Part of a small language model's weights.
Size: width 256, MLP 704 SwiGLU.
Architecture: RMSNorm before each block, rotary positions, no biases in attention or MLP, untied embeddings, normalized queries and keys.
Training: a variant of Muon for these matrices, 492M tokens, 3754 steps.
MLP neurons of a small language model. Each row is named by its layer, matrix (gate and up: input weights) and neuron, and shows model dimensions 0-127. Each number is 500 + 25 x the weight over its row's rms, rounded and kept within 0 to 999. Numbers have three digits each. A neuron's up and down rows have the sign that makes its largest values positive.
A block is one neuron, or neurons of one layer that tend to fire together. After each block is what it responds to, as a language model described it from the Wikipedia text at the highest values.

L2.gate665:507499497515488524509519532521507470494471500466460507514479480479509472527444516517492528506532539473478507498442524531514505505473513534493491522532496529527490486518491526479478484472508488480500484469491504507498494474522526525509546477513513523471478496501497506461454498463537506543553508535501473475523472526482459476461496513481553492529447500506472467479553492508491542453507
L2.up665:498489488488511489557538547469486492506472496497475475495506489524485464538499485493510501505418488476496489525539484475524509540483536521506517526499502503498492485514488471479479510488502510521482481543526525466497504518471489481508516493470484503480478500487495512483440477549454483496539524529455503521482495491456488466491540475518484510548489516497498497492530535462487506451478
Description: Closing pieces and quotes

L6.gate30:510486500442431477486529523520517494468505497544465504500475511519534510468528504468477491510487574480503530494471498543535445480471486514508504467442518503538523537474474440514512518481478484472534480478516474523488524460543546483535498526498533499454530524456514528525509493539514488564533558523465509511483489492484517510485485505489491510515457507525478480498523464531472533515550
L6.up30:479507495491521484475494523528524515475469458530479466511496484529539519497514496505491494467475531486531502532559511497490471519419530534516440463488490460496479477463472490500504456524485471480480490482520492506476512483517517534470534531491464489498494475492518538528516512541506487523520484527497452484470535499458510487497478462483515504512465508501492476442500468503480520525536
L6.gate238:492496492477472536513516479474524477515519450489462515557494474475440558480502509466513530529501517424464535488539483509482488529471462536534518510499493502478497497448509473488510518446520481472502483473542523519514514499480480524474513532484480480517473549487492523521487483483525514488514478489462507521470531508473544525487483528482457527511492490474456471465466479540466512487511
L6.up238:491470525535458512549503531529504516529481492467496505502463461486515519495523467515505548484525531480504497506538467534533480561476486519538507472494529465472472489490495423522478496493517495522530434443503551504488482489458542484466485481507557487502500504492484538498524479508546465502530471486473515505494499489512490517499492498487482474476521511478495495507492450502492525538512
L6.gate328:502493531525475486483562483485510576489518488478526505519497457454513493490487532478494484470463476473493470525481516565501517538468486518512514540508499453528494489465487510502506484502475497505486529506511551458504500473495510536492548493479543493477510514488456533474518545490518500516546537505455468484499502500508545532524512510488451514508504527507483506514504442496475521508519
L6.up328:446479517519500493549477481547508516528473528457480505477519455500463506534514538480493512488490530475468521456467556519464490535497476484489510486420479513507510522483506479500505467508455490526492476477532513505528451491456483472498494556528473527480489522501493532479521488494496456456536455511483508504459497522507502484509499512491517490498465489530457533496501475513474456530510
L6.gate419:499534494488485506519508495518525529431481527528514486508491451548510521473478552482549487457480505510481487488492471486489512478445483516516493495504500472499508543469477507555469501536516469476546486481502492539510526486500493523491544541503465515519492511533538547491536522521479485493540544518520467476513496518469484479472474497466479497502480549491495472476496465531518551484552
L6.up419:498552490516505485477499505530502497495505525521457502508499470483533496479514503482528471456474515495497470492533523503474457485441487506516475502469491523499505549489558468498467501525520467499499501490512472523493530497514508539522500519518468488509487511496503517540518525540554493546506514521455476470496553507498499493515458488469497523504506511509521419455521463509452475525519
L6.gate543:481517492460513519485510491510513468510539496477532523485484487505501521470480481520465502478547560503508481472519518471504519502478470488500499515508481506530563516469529489536465522502507532496509458482517499514553490523485507501451524528507517468534500479504480554558511463514504522530545495494451450524469555471463456505546525519486505536488523476478487519490506488505479526491477
L6.up543:493482524516512518529525528488477499501514501552509500465525539523485455497537483527499513512468533508472510487507494462535468510503515502470487500511553529507522460500495520529493485506519457461524507511501528547477540474536482526484547530532504485562500483534509478508507503521479470532535518449548490497519522460500520485497483478480459498463534483512510471469500486555508522508524
L6.gate557:485508482492492495527492481537484501498499445521457506531517459510490492518513446498490520487490553505528497506494492511524471481481528499526431514438454485489515511484539491521534516503459510525508477459569514528465495498491520512500510521500500551510489522506518512484517537520485489522545489522475513459439503529494513530503484503447516571522473512475500537489511498512474555526525
L6.up557:496507490495500481513498526525503493451514521503485487461516491513527491520552513494499487468466516489547481498505463504503493466478453520498491484460500473502493515511540512506528511493483506491549497480519483499497493510474500476474554535491495533518561480516489542518492506487528494459495519465468493504473469464516474487478456511476521536487527517531510493460444463504517509557512
L6.gate594:478514505502486499470540499534503507495543485478501510559543525559520505499490492502515501483476499480517485542500477497450479501443526516498437501477503473540523512486515500512452497535499482481552500470484456529458493448524498492468544535512570518499527509503529505492524481502515482526508524507477442492478502499459488498504490483468498538478537495513505470451496469514499513521545
L6.up594:440480506468498537467520507548508526499493487502477505527479524547545535521493471499526517517467521513513487546484523501492454453436526520479474540474510494512544527508511477491479516483540477443529529493520507480484510475499553530514489519493516504501511497506513555497503483539506481526507543544493459517480497524451514500471498508480539491482523516481510524437461449533470522529525
L6.gate625:505491482478488512506515515502498523479493506510485511540489476530518484510504515543507477473487515504508474498506500528509476475514510524546469542537500454464528509462512475494515519519533475477451479541507489466468502470460509497463514512454508490512481485518521519528492504525528446516533519487436504470471516526450501524512515518503522488480523523470504490473519434564479494463532
L6.up625:488470480509481515486433496505487494471482482492474508500457475507477540494475533491518450458497467524490541512520488521513469475526477527494526530472499493507490509459540507514544489497487461476550478484492506524498545517481491531467497514519532505469503497512515498486460522557481491517533496500470509513488513417551505496501455453495515524489528505503465456497473452555483504518534
Description: Paragraph-break newlines

L6.gate119:539538474490432444554483543483487527519471479487514497502535495544509520502542519452532487481508522484505474515497490509490514508550518513520525471515513482453490496477518490485470499504516519530507491496510518459480505513581503477477512493533516534463479529489530518529486514490493489486528493476461416513492500534500489430505487481486516502499512515500508507514469479450508509522495
L6.up119:544478465499471549523478553485553491515511489516490499500464504538502488480491538470507502483527495532499482555489517515546496450491547505488515471506490466458500487502484512494421478514512528482489523488498494467516466515526501455463501521510467502496457500500471504536505491497473520488499505501509465485481482499546461443476492505509496440470531543483515473466504493514495480473506
L6.gate139:429545485527518460477523456539497521502518505442479461529477546475521543512486494483499513522502505490507483507495500499535529487504448527457452510481471497497497521504471497512490496526454513515509475471480459505527513474493522505542496503496479505478492485482497496516524538472505528529511477542504497506483494486578501476482471513517510490522473520487443512480430509489491498543500
L6.up139:464484481483544489507481477510492480529550493479506482519557547502475530529560477519480502517491455518516481456508508515480530512510488461494488472536474514508472488483559481511512485496523469489490470522531472551528476534512497555536507483497489505501499542510468463525516522506496547547507488508467449450522502559487508534492494491494495525531509493522496490504500505496497457496517
L6.gate311:482536441543500470493526459511485522500529505483545522512500496507509485501504463531483470530445491506573521446444522510480500486530515472485458490473457514513500478509532521510539454517502471451532483533522488471452517494508513492467532496477526492464510430489486499506484522493501538504504491453507481525498476524527520532474492515517537490486495471553478549460536488526489523483545
L6.up311:502512493499491491526512474497533562507477544484508503505489465475514535466505496522483507509484452476470482480521463490536473494519490514516530478511498516460541529524545531533503487520488516512547485509563488505473520467444484543536514489498526518542484488487511486502541522480537478490523526517516500528513500465431516466468496464545491498525536502451501494514511523511529455470514
L6.gate429:473539481534460553482483476479486517480539482467512479509498475502501492497491502514516513483533485522494499547479479527523489489488485503492512527484507549514467475512516476496468459465532484494495519497501544475496544480491520535495470501504530479477492487508507459482506486511477504547504490511479485485496496494445491460446475517508474539493519497507461491513503431468486532492472
L6.up429:483501491489515494475487528475472537468512489519487524535553433523464475529503511490512498496507459475502538505489529466479446456535469507498485487508514555468496497472530470471492490539501518510518488484533499504482511533470514485504560511476530519506530478452461481467524462575533512557469472465504485503494567464513516486509518472483525551482516513455468486459526499506531535449472
L6.gate494:490486451480461515528499499543519486493447488535523547490497544518515503487489470525481483560525495548529491483502473473507518491491520496488473514500457482463465482500489488472539503524517495508487506503522501509550476514495495483491515545490521456485483518544531517499485504486494502509513529475511477530493527496511495510533517477533533475557540513444501504520491494513497457505492
L6.up494:493465500507460499511458515480498522520482472512443495514459518504498469480513483485452492491489522475504519502525479532498500526496495524495480494515542475453507537478531524514476474493490469494513497512467518511547520531468481522487522520542492513513490531510525512491475478521497502537505507506504456494490495502512479528506500496523490457512483454470554473471509505485513469533524
L6.gate517:519489515501489500511520471504510504568512537475512476516465466486510482519503526465491471519485509504477481520471498502522521511549473485482511505508495448472499451467482513531510517515472508498465501533514470467484534471482504526519537465504505489466532546482523497522488504515480505513508493483506472490512520521534514463519504513486522451483505562514459472499494495551486475511495
L6.up517:510521488470473484515492424475495539522496514496445509486510539526521468491539498546500485503516467491499523504508488494503497486475528474489495477478497511484457488494545476494468463510526493485513493525529477470480503504473537523500523514513482496532497484494512522457469502499545526536505514497550442483471481474448485470498486500513498493515446487505521479510487494519458523504510
L6.gate605:505470524489483483536489499485465490483451477503489470508520555511526481488494502501553495497479464471538486519492473528484526478510509513516570514506499481449448493527489466491455525505466509498518509529511512460470456469489527493525525482451555479500515505479501497509487499496548459510471487545489531497504484470500473486475546503503483501506481491466457538493509501543496549489526
L6.up605:475489521509498493553489489517539512521495469509484491526529488488463536524498525476486495537542473516510523515493494509512449502472507499514509504541500492508502516480508501502488482494512485445476532533521493535523509494527500545537536497479498512497503500518514469554498510582504507488503484497536502507535532510526504496519502505519485474493454568502516471514500508498507528480504
L6.gate615:483523503515428530534491499517552500479500485546501481519503472495506566515506528504530498514524450493487539512508538507479485471521532449472465487536542541490481537480489463530502491491487486473479508535550467494515483511507480543447505472479526499522529535517538501488519472511466494507506507562521495543495496498489530447481497506439516504510534513493507489521559493505475497479513
L6.up615:500467506461531501526552506530463500513493570527535500499496491491532492524499503487533480477508474514528502496488533532462449469476499515521516501490497508507507532522504493505554503533505513474540561556505527495506534459501482479493474517523488493490505507512484487533510512515482518501482464481504475525507493550467531483523507488491527482475481495481465511520527501498520532518525
Description: Year starts after dashes/headings

L2.gate159:486513462474466501519504477588480520438502467514490511471495477479496485454476514510522501479520464490465516506483481469504522475508524483524489509538515499496503519526472494535495524510490500487482474514481481541462524471475523508490505460512509492505518462518515503512475425466426527502474499558500460500499455525492466488520524563499505481527500476443525481521460492504512512526495
L2.up159:497504500544490570552534472509501497490487498465518475425547500491512505505488488551461522551498493525465468496505506483490503515520507501488502458517508502487485447555486530474473458469511516507521494479493488462484515529508556480548544502540487481493529510492478535503501494496472473512468468509493489484498479454455503517508534504514490512516501470519526471546489537527489478477502
Description: Mid-word subword fragments

L6.gate2:511444484475481503495521511471503550521469530477500517495512531511530493523515468508486477473518505479505494453536498490453530470516503492462532545502501467472488501509508488505518510489543531468447498463527481492486542505496560472452504461479527537482518512497512504483536489495502528480517512489530484477501500500509516483487500495511525490487497530515486512475503506543495531522537
L6.up2:459460487492466494538531509517486486487508532487515494516506499534469496488465533454490493501511466539441501497517456499480517503463514500506470468522501471463500467494534484495491493519495513498538493474516494439524454524502505496522521500469521525521468510494511516524533478514518477520549567531458459475490518449486515494459509509513533504533476495519513479536480541513501474485495
L6.gate22:483474477515449519526498496514509532499516522477491486534556506501488505513463497462537529532507492485471468455528469532507530479491489538454482488499513505475508517476516494482482510538540532508503492465474522533529495472491507490509517488486539513477477515470533516487503509503540514541457532507526487519477507509510478507501454503490488491483481494503469487508583470448502512473483
L6.up22:467539507493487532479504487528509503497490509446529499522487455513492506471499513496518485587538532539514486510504507496498516491506489491468493467508484472437470505460447556487487515479480530516495515526491475502477499485482543437542516540441516496475504487532502505485495513498521531524531519512501531507438547504517451514490492478521538501507521529480449527502480546496524508520491
L6.gate101:453511494501504543532449542458464508446460527518500483532522508472528485474454483523507489586505491491497468512500538505504490475460484486510506492538503501517482514486517493511564500527509517477485477500491526485490514459493518486475505528517497517521498492500519472488498438484462531536465478536521525504476535523520480490498504488457511544526544509526516517515491485467478487520462
L6.up101:500546514491454483448459484473467454518487494441497515500471526501498507526443536519519485494493520510479463527534511505521537495484449522484530495518483478480486538474516534535480533474514467475478496538490471493504511468484468506503491476467521487479489494472539502516523473462476505494520469474498535533458492479505494483496459509506452481486477531502501515486495514486505490499476
L6.gate108:486517528515517507492448514492478519479490467496511522508519492547454494455470477522535445524484507502485473474460470478465477514508474506500521429475540497491495466464512498491500527483505506457426523504438509514466483478525536464457543511526544494497547521499505520505498488546512515503533506514514529523510519509497499485480515515543494496521474494466507496533512485476469526504488
L6.up108:493485476510501476509479485485536467499507525508463555474513507487464527542463523500520496485503485482484520505476472509475457547512485494480430437494525521505490488488502533489505496532503515514477550508459533480515458542492458490490510522528501487451478507508506518516484483485491521489475507479444546491452503486504486504498501495487508513522525488527510504518538474493533527476529
L6.gate178:495517494535481488468452512519482525522502490462522501533510508470501561504489533554539504525526506505497503553476499536530471475484467460461498467454454533491556536496486507520479486513489480498467538463530499534494479553516464493491519549509496436482442454459455507526515483489487527526514527511509507509535498511473536493481533507516492520504509475487461498504495486475513516513486
L6.up178:489540507571503519513458551497513494455506495494510420499544525524489504502497532521532488554485492543486514527501541486474484509482457484467477489519499433497532482529508501520486495487505492515483522497512491549478493512485489462495510446536532453487465516504452518500516494481508491515524529531442493501558522497485471503513476476518537495516514514530454501499556507498508475524493
L6.gate470:502511462501479556505442488527490480477486491540497527512515512483580480487524541508529504504495516531496496469520513519509533497474500532495494492512461506479463517493508502487483526492487524458507492459541492510457513475491493478469484489508503564531497548473512494464459503425464507540469508523513512499445535516510548485474495500516489494496448550470506511462541504517444535461515
L6.up470:522501511537457517487483515499498503496526515501541534493516492514497430480471539526486547531467524519501526464529531511508526484529492520449513478514534509477518505478485536430476462517522518505518466522525454503494471521505535446484493475506507533464502454489484512528497506484523477535466509488558473512508510499484524509485513535488535515475522491476498500470506516500557479475498
L6.gate473:500519455515436488499458489521529501474437506484516522507535538492489480447520530517509447519537484505494483485496475490519547519510457466504520502487509488466455457478553493501515513521532501536475526444538505471479491480509528488512499484507508477483505487485524486498545464494511480469529506527526498510512539498488485515479550491517501474482511529522485492558496484489505523531484
L6.up473:499498462532488502459447531525455544508495528489519498506466507521561524476492498506504482533464534469540488500490531563488531515521512556494526506468470493504483471501503529516518499538539493487483524509474495462499504535498519489482472459554495480497498482505504505487540492539524526473503525506569465530485539522496529527523495477526535514457496495508498509530478504507524491514505
L6.gate545:509499475506453472513511497490481511516536493504516474541534462479483501476500521519537557505415452523472495515513506531481479495468512538501488500503418512493504444504497496482484512526515492500493472496503541509518500503469514561493494555493515529470494528538485459492517497503473492493512506461580483485486488520513510515494542483511487497500529489498494497520532470496490522506497
L6.up545:457502519505452483527525479489490504479477477501494460522486497477457492515471491504470518543461479474485490545501509451438489488502490503501500512513501533468486513473499480513493532489512482436519494471529485506507493502501473496459499503458552530457496530500523488496516492509517544486512485460530472513513523524468522499466516493511516517482527499506505451505507521512480479453494
Description: Mid-word fragments in named events

L10.gate45:486506459488470502471485513493481493503488509514500517493490497500467506504460515518535520481528513497521502535470507525502509548515504545463493525468472480461496523494529459485546504504482500488500487490513469442496573473506507512502510547512541510444528474527482495490492543540474501495485513474490517535502536525536515548487510493476457511523493509508532507511481530509547494516529
L10.up45:477522468511461504490519465534530501522460513465513529519492443522496480481515505530486533508478502515481488515480519502510537499488455471517536537462478435478548514505472463512521519526509443494454546455471530521503478483511462518481510530506519489525481481507472495515484542525520470479512479564502456476506505495530474501526513478525467498500477472487470491479480532453485467485425
L10.gate172:471540454489499491510493538511498535503470463472493520499510511501473510512470505518516505508471462547487466514467549476458484489542455506487479486519520491503494515505521541486498461492483498507490494462515451534479480484529481479491444489531499531495483511478515458499505488528479462521541520535491494503486472518526535540525498516479501534518492443567483469491484499480501521525531
L10.up172:462523511499485500503502547482499485528501539518516510540483416498481515486529497501540457529474507471508467557499482514466494520506520536538478492474492491509517486529489506480485485501506541449464487519473548484509497516495489530497462516525502500485504499512494482496510473488560461499453538460493529523465491507510459484514539512488542480504529479492508509556504497494489553476528
L10.gate216:519486495514498548500522512496528478537498538511527463526503477522491500477478520491531474527460509481498496520538542495522510480502439505513494524490502459492482515509508479496513521495546478467495526527483521514481458550464527539508526519519484503478474486508529472484505508513509500496489488524487510554515492507526470559524496495500471536529498477532525508473520472522494496489491
L10.up216:481535489515517492515507550484494529564497496504480511497504521526481508533538469555465485474469474497475471481503522428487469491448489551514494524478480523470535494453503509453519452528509484542471455530510457490491510435483470532481474491481514479539509511470482498495487479498506481458525500463536492484518529463459507503515496498509522496523540482533500499469495525497509504510533
L10.gate309:523496497509476501471518479466520506478517530475556475467519504513534495491514463499461505492547494479535497512547561497465548486494488500511448509480496489477504519453544493511497462487554491515501518494525487469481483535504489531477503491495516484515470514516537512527437508482550505497506486505459495506469502488509499471466488532507498461483518483453490541494503521499534581483491
L10.up309:485464468448522518513507457481507471478471455522518519472565475499495539520488509487524497500510499464520513538499506485494466514472485522487458478517545461530503491488480545474512488463507497476518461490494510536516466490507535504508521501548518549519514456520511528494504484508524468487528527521496509497499519510474503513515534495479516510520480506499504506545502561547469502489487
L10.gate359:454508502497477490518482513530512550500470464551533511502490507518509507460515500471473489526499459488480512484468499477531517500502487475459533523494497477502491457520532501476487479482508482533517516499514555474501510514516508494485487504496489513518503472477471485525493493497529470468531461514486499488506456470478500508499517494476500492466443499522495499438511497527485525565502
L10.up359:513474460480529505506475477485485512555509528541478486515481523511521507451483495536454524485547537495502500487498483475471499492480504511469506513508485580474499496485501511487480472495477423477471526545511475496510472519492528494493456467502515485481545546537474506526509492514508501481492469494465457469504489525464493508523523491539504479482488507463498521506481477517508517490550
L10.gate573:512485503482479502532487458530495515525493565481456475487525520554507454515523534497516507520485516502488530476502487510468524493495513499498519490491493497505511484503505472530493519527507529489522526542521490457483541514481506486523495485548482497509515476480482493490501511515561533502501499564488469508431469471490517488514508479534476492555494530501502543516468463483527543499460
L10.up573:482520470466479483499475483454513518502564468486448515515503493470498490516479522488457525544486515507533512497476546547523521525528466526518495538480502465465496499503491462491477507516520518507452559492499501457497507476487499503504488520475522524475512448533529527469488528517497507469508520469501533505516475520473498508480456530487497484504487507507499504511489524479451504513531
L10.gate653:464485461481513485458539482528536494502499504475521443506506527545533511498526475518489473480479480503468453474482490507472505519497488495517464533514504492511566481469494526489515515515502484507441509464500504479490492461519506461568512494470499527468511508504469492496508492501486503495475488499503476502502503479520449543493520485469477550512497463521479522507546526511495497457499
L10.up653:512526463406487481504486523516475471520505538506523478509514524516507520478503531475525448481476525504537542488472531530503430481477497508507500490496473497473527520544523490524507518496527492491475524483451484495517509485514538519468501534473511516513502461474459522507520485495488505463483478531493475519541487505515506530493487544506529498501470487514545467520490510486483496494507
L10.gate701:501480486478463547490500499482528507510495538511468466545520472518496487489478489537493498516529501487488514503493524446511528501489473511507449536500468495463540515460531505540488471482498532520482486497526532498491518465532522505487531512474497536516517511492502511514506521537517470454465519505491485514508464491493523519497478491500502470505519521546496487460492503510511540504494
L10.up701:484478495495473549485460543488540454489504527497541463496538510494497455520475517541574461510486482491524504511497512489494480485463507521494476533462512483520484467480524464476470483512485515515475528463529511484504501474491487439491537496476510489449498537516526493506500508468513476490472508498487522513549461499493535488528511467476526457516474478541493485510523457510514514504541
Description: Inner pieces of split common words

L10.gate4:466507542481554502503485532525487493487519488480552520474475510479502482529496488525469480495532539482511466471548535505486523470516549501469480532499485477521459557481490485511529477467491515509475522477530497498492531537516475496490488474527463470490482490495506492521472515483499459496501522488438516524531476481461493500493477513502473537507537502505507486519481512531491494465521
L10.up4:459480511474513478496486517502478487524483474537483475491522538481523521534484518475481512533500501464498497487519457472530480505528526506471520524506488492505519503499533442522506514483522525512491509517471482493482543533467457497529517455505512539504496491528545488499486488488467465437521501525494510492476485521489512471523491492457487465484505503489478485509524526518520523488493
L10.gate66:484470490500436510515493498466485510475527521495484507471526550494482487484456478476471538504531466521513538500492470525481543509447500506509490469507530525517481520508458478472506545539476565478480471515473505501518482529490442485457496508530532534539490492486527477523527473499503504529498527518533461520489512466511468502497511445503458493483460488505490529508531534502491481518480
L10.up66:534487461479426482510481526466490496477452467489470529485486517522529530568522470463473497494477536527468516478505465469506506499534496527482494521483453515497491533485513470502494480552522466500511478469529463494460535523494497515511449484498520503516528499485518520506502544491505462473535489490520520485503519541497479500511490567525496487471521526458528504480510513517539503477492
L10.gate109:504516534522501477525507488498547506475488466556498469488539486524467492518477529493509563506476519541483508511536520511498502540460497510466480536530500490478531544502466504465504540539526510501505510484489514486455463475514456450487489504503496509489526478501487509511459483506493517488508512488508486480487496502478461510502520485531531518461525496434486471497504474534551489491549
L10.up109:477488498480586512558510524517487538510459520491481502470485517513517509492480480469491499487513481509518481460515468503548522456531542537500522487497498501509506517474441487508481443479479530497488487522504465527547516516449485489519487492532499479509469522517507507536435486506512512534507498508498483483482502485472495469504529490515439477453517488528465529497457496481531492477451
L10.gate127:469516517529471532513469482507529499510502505513501491493510529505502524513506511488512487500498488525486470473539523478510503495517476494489502496552523491505523467522497481461502510514474514557474492484530467510512480504487515478496487502474523515503502501527496498490481499522551499539489443488519445493511527539449479537505512478453492513496503497539478533487519456550476507511506
L10.up127:474500506520482504504471495503445497509537516485497548476505518464519499484506445514478519480505494521472491426479517522516520473538512487496494523505532516527537518474492526528502514515551513517464509503500482496477460520500496508477501459465490483510505486510476472494500497496492515514489507520504486511519512512476489505504530457477532468502549508449502522469510481478499479481535
L10.gate278:477519487447507506494473531519460509455486514478484473504528472513501483531492464471515497489555515531464459508517483498517508528484502488478493523471497481503516561536536511470499515535511483475481445442455490509510504519468459516483501497514531501472530458484499500499463506540550524484511459554518480485470516504409449501500531473525463506478519490527487524485541456512504478493512
L10.up278:509496465513526509532518476496488537478494526496491502481537542457484548521501473489519487521526480493498475462532510483542530437481504534486468500515506503521492558508453492503537554565517531507500496481512501484543513494479471458451521480503498502522474508503526498486451481514528510552488521503529496508454515519471487510496532447527497460502538493477518475499494499522451468541532
L10.gate328:510536450515468523479496540487471542536527568546498514511515515479496500490510482471506529523524446482530477475499470504501471530551499485485501522503482507502488496514528491484505502475490509500504503470526555542502526523507515508513486533503476517484511482477484455515450496533516491522493513458498514514530569495454483500551516477478466512538478508517511505491517446499490497542497
L10.up328:487520521488477487525493424526488530502500530460486508513499534466487491514488544512469518534454510528471475506513463512548532468500498492484482515545451515513556521493452485498483471534533528512519506504483510505500499477541470520443518439475500488506481508508464502454505536480513484511522524487462489478492500522498502498473542473487486519464533507530488527521528495506516506511466
L10.gate583:478463539509514513488478484503538483530501495510491497506473490484480503521499523506499510483448508480491486530535505474485479472489518523490502525515540470493500503517544530511480503470495549487528486486500546474467478491530500500528484510517484528506525503503482419488510499514493497509533503468512469527473515489465467509476535526494457528520503508498508500475481448484555436494533
L10.up583:503495540490480515510503486502506462456518479514493472498493492543529508543488511504466503488469494523481500484507457566495492485461532512473473547497522493506529514488505540465479503494534519443497501493466472505464509504490463534530520489482500539522493496493488521434504495523505510488542493487543483466524567489497469480552499517468545487506505496502506486535526504501501465530451
L10.gate588:478497506527513479510488490515511502542498551515475487540505510471497483550500530540515516495542509490452507523506511478542481518487503522496503495456496512513464523529482530532506479502524510481531494482491513472473510479474479527492532519512517502485495476488537484482485545527537527521504502493473484493466501473506473487506507460493527506469483445515534466530511521489524501479509
L10.up588:475485494507511491430528486523529486506499507480493505500501488490520507525529501510486493523525486575456467547487538504557524524499468508489466521500491453533506518530460495539519501502494489438482495489495492467539565510476514485510460519475544509462535471524523476494535451522492460518493485504477488494482535499503478501476501462498479484479480499507491492516483548503540509533491
Description: Final piece of common nouns

L10.gate31:575488508495475532512491500531498433502474476526496516465525487508488476549452459499520495525532494493499499479521530566504484476460497494516493520494475540503533497472503507522533510527488464495525499509535517506503502542499504494518486515521512486475498507503483546517487509487480476489524524534458484455469480468499523519467491484488424510445480494486499511473511476479461493503506
L10.up31:504535508469505513522505465427514483512463459501529496475481503496483505487518510516544598513554539503526501502507472520503485479491504542488477517486474499472496482516515478557517455504485516495487491530503499464500476519532473544518541469471491510517464501457472509482473517465507489488511509541503500489492448502474515530522456517515517532500509495509528513535534495493500463532484
L10.gate90:473472484478492539530527514471488496530481471482497529501472475492505487498516436505453497457535504499515532470498439502494503482497514509514497496468521487521483486480482505479481463476499474491477448510462494500438495516480504511490486501524545500473478444480520503520484470445509494514532502510508460486514466556493478490487518513500495511491522487460492503461495476488513480505554
L10.up90:513516534481499482489500463487517542485485499522470510480454553490482502477509495533505499543478474510513482462517488564521479445483476438491499542520467504500519518493518525536505493506497490471458481516551526501506460493499484529477497480485470512488502497499517484481521502530489484478502515504496483531547509499514482483536524532484459514548495452518498505482506474497471494526505
L10.gate119:493519510505542520527512488466531559533546534517510508523495506463493449478525491512501505495528479475455566494451538513523462492520521458500509528519501458502501521472483517509487497495544528515489463453475529466496484500521469473476503536493496542504485539502456504546455509452500495511472491503496534500493485462492466494521492497503511461485482494529536557495517463555491500543487
L10.up119:470491475488515511480490478462476448470504504506447503505477510506505498499483510458513497492487509512461524510509486512502470495537498518475514507485476483454517518504515481495489491530515511476503512438447497453511516476501494492509495512501456502491491503478475543592455523505509503502477456529508517486483500476490469469549512497495534511467452461494483491520522476529511451485538
L10.gate261:526492489447479492514504522488500439504512498486488494446513521519520496497480518488490483510503489516533482471510484522515493504521475514502499505521509506469507506538474529525492519504525519504540497480486564460461471466522525500505525476520468536490513533501503523493470517455468521493501509507479492506505460464483527524490535437490512470483483469501552496506532542497494516507505
L10.up261:555461481510514529472472564496536523488524472513493498493511502508531507527495526497479518514497493512497546508512454502506464523490456517465477515508461497487523505458505526530513529479484439514499517485485470465475494476535518485474544475477498487485482520471533513493479486489494530453493534507498527479478462501508503545496523498483453519467547482490527553500488520511530484516551
L10.gate310:496466462516461536498542513457514522516508528507478471467535488543517560499504502515487499515456516482542514494526542526487523497513515514497498503506555509544520479475514486474485519472494520492495481565524451480464504491503500504526495486477478524472449496467499452530529495473510507520503475515541496451566443511493474454495511501514490497507496460473478504488521533484550551493486
L10.up310:487491543491465498515513529544474467498504527486527469503512531489510489492515473533510478499536507488505500517500477500493550466472496480488434501468486500515465529493525495520482492501443511467517475513479501488501494500506511487508513514504455463527468510488494529486482509476501424512523543488575502522527484522516542486499493531533520472531505507472485562520550516472511515515495
L10.gate561:506484491505476504530535552492509501522452549475491501538463465541509459520502521487481514449495542459507519473453491520517542499514528492499488462494511513502520497514506530520468494539535530511475473539469480483470526513514525511496533523474451475515487522514530475487496496453522487510475542556507480523483488517517489440485485531490511497502531474469505507460492501493481511497552
L10.up561:497452453537552496531461510492490493523472500477473510494472552522499496486451486473535486495556466525509538435489518529491517506512499478517475503473446494487497495486513472524432531487481523515473558489470499526489499506515504508479533541523514455520543531495525531483525556526498521519449514534496492482513489482510487526459499537527495466526485517511490512481491546506459485488515
L10.gate617:493489499511470480494489526424494480499497532454476497503523471549492500561496491538519525475543526472540472490490488517492511533505519502482524498522525476463511466498526504506485497515519505487488512510499465527507491483532526539505525499567487547514512540457483527514514504472508484483491520523504465507504467504486532507542482469497521531465471520447548504480518503473481531501549
L10.up617:493493519439518431500480490498496510525495448534522515488509484520502463504475503524525446491462508528506540533483507511495476490481486501513528533524500513522503507507493490491497445495509498530500484533452487483501491569489511492509513502504530508496519523516494520526516470494537521471448499449517484504562523518482471511490493525512493496526503503436479512502490502544482512484488
L10.gate649:511477474476468482480510477519480473477452499466517527444513512496506473510466512508509490521545530465501535518526496478491485503464550440501494542478470497448504508463503538486511508494509512489498497533448496519451494573506494529466502479535503526493472520489493485481479493490528493501504533511471524509485509528467454469499477515502493519501510526482522510540497534451469493499495
L10.up649:487468475480526511534521515518494546491506496481546489504488472547474483491469474498489504499552540520504489532522554476508513527507499501504544521484521531489484518486497471466526507481495459476448496503493502482455513525499492450453490465520457482497522491490529555484497542513532504489476474507475487466478453483512524472524475503497473511534555536496512515507471507496480508499506
Description: Place-name final pieces